{"d_model": 384, "n_kv_head": 6, "activation": "tanh_gelu", "norm_place": "pre", "positions": "rope", "rope_base": 10000.0, "tie_embeddings": false, "init": "trunc", "init_std_up": 0.0337, "lr_head": 0.00423, "warmup_steps": 532, "decay_shape": "linear", "batch_tokens": 65536, "steps": 5457}
MLP neurons of a small language model. Each row is named by its layer, matrix (up: input weights) and neuron, and shows model dimensions 256-383. Each number is 128 + 32 x the weight over its row's rms, rounded and kept within 0 to 255. Numbers have three digits each.
A block is one neuron, or neurons of one layer that tend to fire together. Before each block is what it responds to, as a language model described it from the Wikipedia text at the highest values.

Part phrases, name fragments
L3.up929:085107103083149129041105143160170148126164181171058081093151105159156068111123108142159147133184158144177180112127130117150130177124153127123167127183150135177109102093119146120074140168161129157097156106143124093078131136142180142134108054113146150127149144065094120138150174103102151146105097185108148122106091128146102065096139097154174082127100168150116110144167230193132105097117
L3.up1184:153096098105178135132119149128020114095128160127129140151058071161187166140079143167131167120132094142088099087090136163088069141100090145117103078078140087086108104149081144122102129134159100165080154153118176128119164156142101127110137102101131200128163142093124122157136109123119127113188172173129124163098164087141119157116120158170129107093153187129060144107166127240129091185083
L3.up1198:167096083131170147145215107149186095152166138149155153146132068101137069116099133140117134160125109076118214106121078108114166076114075121128141085204119144102134121125091141127114147110110093170122145099120135099079190085086120128124119074115119090139167129066200107110156110094111183094126134089133133089132143153137154139100140113160171107149171157135105133182171146131129180079074
L3.up1306:171080065094138149144184166152101094049167148171094117097118146072129115129108108115177142157183158095066115080152177177126128148137067059149136114133131110168157070141072154147145114111109164134159150167147131137084125119219140134128083108137103165110069125142123115105116098143112132121159150108117120108151143136121111129095099134112128125105097186129125121122177117177062117119164
L3.up1387:085111096113182133062078138094115124146074143126158137113099112137193130124096099095146145082212148118114161090099150106117157112127136208107133129174081160215108156147163129129066088120126139138164147127117115097202094109103140134108116098082176175075114131192106140105145117149136108092133082099135132123163085131148108162154124138135154146140103143113079166154136125095089121129111
L3.up1408:125094095168091173088141103156092098160116135140120104134123110115203116156081115108151149173155135148121140141138172138041183177107059131168071129134106091159151133093111171125103148126183084178125156111095112137113140165162157133109108073166159163170094111155102120150169088113077094075141178107138159133168115108142121130175138109154155082095152201132140151116144161165076154154123
L3.up1854:116111054117104089154138142208155126130179117073048165171101123171167115099092148158067157059105146112111119070093146113128157081133112124121158119142107126179139078123132141148119160157130161148111160178155115148127150137089126147134119138155151160101188089145089125099165136070121160107133127129082137109124078076119168098110130121138176158146147127135155097136141142077124144174133
L3.up1907:106075063098135138073188165133109080124155145088074172059130145152182048131079178086169075114133125084165203131146142123103159139131100129167098052168109108107113079118124131145117136134112110144137128079120084153108130129061150134066120120148174197154150103196126119128140122163121169164090143150146138179142063138135157104134158082092172180140110160150134112124117186115113138077095

Word-ending fragments, especially "ish"
L3.up37:115120098107160177117070166141096126165168081097060134083134113136151155108062137094124141141134122110110176119133090149153114128127174162127144109240148140095100169134094184160124083093100143140101143137133098145187139144199152131137149076134157139137133123058171102099164105094112098121100121171077094106112082116123125069156135138093133110064102151177121131151189133140172079140078
L3.up541:099116155202071145163097145163188139167113098179083123165115146116143132146135111106111094153116091113162178081187164148116162188123130070125132122088135116093149077105088143115161128101109149152144212109114189157175108047154155147087136182181137141128114169131085106103135112107141156125100164087146111111133107135144088114127069131116103106125114091099117153065129101177169111157126
L3.up544:146082086155167145090147148207143153178118146125145129131201095145148079145126143051137164114158176143121101073104167141170114097123165160105153126177096172121090150180182110175089103116088138127095155101084105162139096063130123154089138078115177123082114134146076112104116087139124123104158092115174132091117118125114157133157117117092190148053172097060142133157189135131109144081141
L3.up796:071130173174163185083089098136144121135119188113106115051113141148178120134126101108118140126135135098126088120112100117125152088115184170119109116140161184090122198168103162079173112156140194166061132127081114168135158143183143138136138164167101133108107126085139132104076155113169153131108095125180146140152151146114134137120082092084143134140109105130120189182094127232138167162181
L3.up891:122107177139120119111103144189056129189147075134154155090170156098099233105132140143073188153129130110114074102213148186059093096124134121142117116132160127110091084152067145168100141107128132148121128091119125155137116119137131111073154145171143118143079096097110156128172145190146071127153117085178136115099089126102159049168098112125095129118191082055185151128152097161086123168188
L3.up1444:187130186139185142149081097186140147099113154081059131139161099087072141069139144125124160178187124164046158140135122184078111127140126115125162063123119105113111109186090149124142123138099134138076105111117139118143071109178101134140148147162143119152082156185162167108124128191132070094086105118093129103109089123154151027123139140136123086128117192135117166137161132086129170150177
L3.up1476:129097109098148179114171128197114155141130116164141090134152158113102153103185109181098109140110112114144144135099166125104180123160144167082138124138233135087146144091118123133095140087117136142170107070095080113060115137100181125171169133100132069154086132041120155122140153173076140175165131114062143156093135208154161137139169113086119170152162071084137152146078110157161155156099
L3.up1856:102104111105155142099162156196039109079209156141071135103144135168109111114160154139108074119147112163122180142097139179081115087132116122159153155132200138193129054155106158137168159150101171138109149143158126172139153062115107126070127156099148168088120099080129124115078128188105133165097086141105116089100110127138085108038125096101156137197137099169138118088168184161136128133162

Decimal points, table numbers
L4.up94:130156129137086110111125173108111136120137092152167049129090085084135057105101138141125149141094133130083132130151122129145176109187118163157121146101171133149092110169149072071132165043116147139132124098113098119146062105179176088119196072124135129130127107071135130122112162204096093094185090129157243149153134154129107103193195140143156155130149168131124102101127105111168138183120

Election result table cells
L10.up186:155099158169145111181138154122158124042083136155097145131149139143162081164124187115173173138120048177147124127207145153141113120156110109124120109131136105142150128140201126116048109136161142131139157151102076188148150177083174119081187134169159122108119128175163118182140151147065117095180140092107154096072136137120072127103133129138109107105155180122136207115080109189128144103113
L10.up213:125136173142175099151152132101159123103161141179106147111162111102123123120125193127155180071121155117134130086187192145137128119100195142080121143119116140141187087155142117161137129177142196162162122118065111184125112163159144147083181108189143118162099130107130095180152124106086119134147128111152141107108151113109110115134132155135122095156181171137116139122057132150146108085100
L10.up345:177161138117125163175125138137180167130155190112190134147117144186175179121113132133114124124061205113133155090192168126176125141099098154085107147066136067153185161139108141156105145179089126141139067147133121125070076179054160129166152113197141099139158145165155106174054126155091100116152154144147111161084176165086097102089083121124103130118155139124130133127115093141125136134162
L10.up882:104107163148092098099160109075108192142075128081087124147136126131106129138171165129111134085154176144120126075167165152113131056155141081084170142099132074111124158170145149166087105169111150157114157115115097126113093166122136142165096142156193147183108113139149101139108181148084100160162125147159103109134155128163175134134137154142155188110094132151123162105119085147143112124084
L10.up1176:107118153162130109132182079106105172183154134111189134088102148056195073103083154140151146132144093141082150107208155132116141098147101129130121095185121156113101139143159104123100108149189164104150100093123088124081083160093099047168166073158138173100158087092117147172122161102095122230124140128189149093104173138143104131147094114145105105112160184114156118107089126155133080160141
L10.up1256:097164158182171123137144117064203115099123133143103147158093155153227121063083142118148105106129142169158163124187172163169100130128142128114126104112152151152134232169144137145116088122099153174168098137144120149111135132138091145180119053125090108184162104110129111129178163111063155157095115092160160104154174044119099149160123130131181102142109167142114122148157130084142128142076
L10.up1699:116107175131121162144156175133155127140105110151141174153139131152220133153092124140149144099075110182196126128147172171120058073138157123110170142123126135117136125110155077172133134125112158184144172193104157155096104144136151121111147143161164203134108146174160101136189138139083095161148102133119127079063094085180099114138140121138117094113193150110083145149024165120119136126090
L10.up1904:138129103139132099160138140160128139160151164116084095104142125143161146125126114191124131119093182142152101094084134115116172125121190090064150156133176100165146193154153112137141184113143124170146167131111148162160105113053092134157125147102101150089139200052118114166126219142177107118099102088097118147126159149071148121121146152133086064119100173139110162140118169108163180156081

Word piece after St/st
L10.up475:218125191166127091200162144121145098127105110112068198154152135118156126075132130121105086147117126108118136111173139127092159106079143124043158139090088115146106184193100100092128138187158110126059146124106142149117083177132103152195093121115135130087143184108146099131166139074123086160053139068097084170177100124081159146145164076115137111109095159149121137116084149111164117182113
L10.up489:156110112154126138169146136137133151142118131112118118106149111085095150106064199153153122167152136140140135116215144102158163144161127124118180142131118161136136125163210146115089111112133121114143127060156096171140152128108030138165098090078114125053099094107146088116168155169149129150084157133204135139169165119104133182198095130116176134117150222126128140127140103135134106151094
L10.up626:135095119172081139157132091088097221085130113065108045087141133161205073108161124143102059138111129122123159094145120131088150120109152163111129108109159134150113143108189155140167082110123071098101131094081099116147109157129080080170171148131134134029171112100120093130088170191149075070095151075119103080126156142122142131182173142083114121145161163096164159200153164147094123129070
L10.up725:169080155178180128159061154147143174109110156071067120111100148094102108121083130097128147144115169148120106111182118092020154114129128102139103108159192068090099155175127105148147100095185071132064104100102118104142072138098091165118137152104142079130149111021125181152133112189161124148093096080122128134189168181067183101140164089112123123112123126103113116161162143127104171182101
L10.up960:135133160113180083160127134065177164083108169117098139148160152163053199147134159191151093179123123149105132174166101173088143138119111108080134143150153106115124166158151177124071142128154112119113061125136093151150153135091101099149131122096117121072105084145083101081167136161144121140102178142133176162103118151108103100211075129118134146117149211113215162124120148148097189119139
L10.up1043:161105169198142121091153185134120165101147118136115145152183149128099172147188041134185147100103133193120153129106122133118112128097095119062122059125148116144169109160099172070118138119135153175132031185096154140110169119105186163205092094158092096055132098084109134087168128150158096118121156088112129140146112120122046155143131101137114131194102179108126121183135087110099141100093
L10.up1431:111093165163089197098115122138158164118132179151098139137110116077107147135135183152155086123094118176135127080200179130165146143111088121090182066129143049154144178151115194156098121143107087111115055151097096189147177129129094148166164092089157098155153142100145049125132064094118140128134121131122118130113132134125185160186087083085160090152169156171110115156104067171112119132147
L10.up1713:178063129162086154110130124136210090192105151166063166129121111123172114059078186148145087157126119152083108053192142123122134108129146164103172130142177124112089184155116145135079120074142191079103104165161146165125119150124092139152151104114143091105118115094177157133131081142082119134119123192121147151149086147086138123095097178156161041133168159141123103152067120126149132140167

Post-number table separators
L4.up327:111134135106171159195143118062184107141132139115071128139147080133101133088138138111119124105144154135109100098156139131154148146100179164160127117137117136135168171165160141104100097131125176091158154095121125062157083141144132135126110157126146176092167186050030066086158144146103082095134136105092078135159090121125147070144133141053172136126152152101196160122133126163129167143138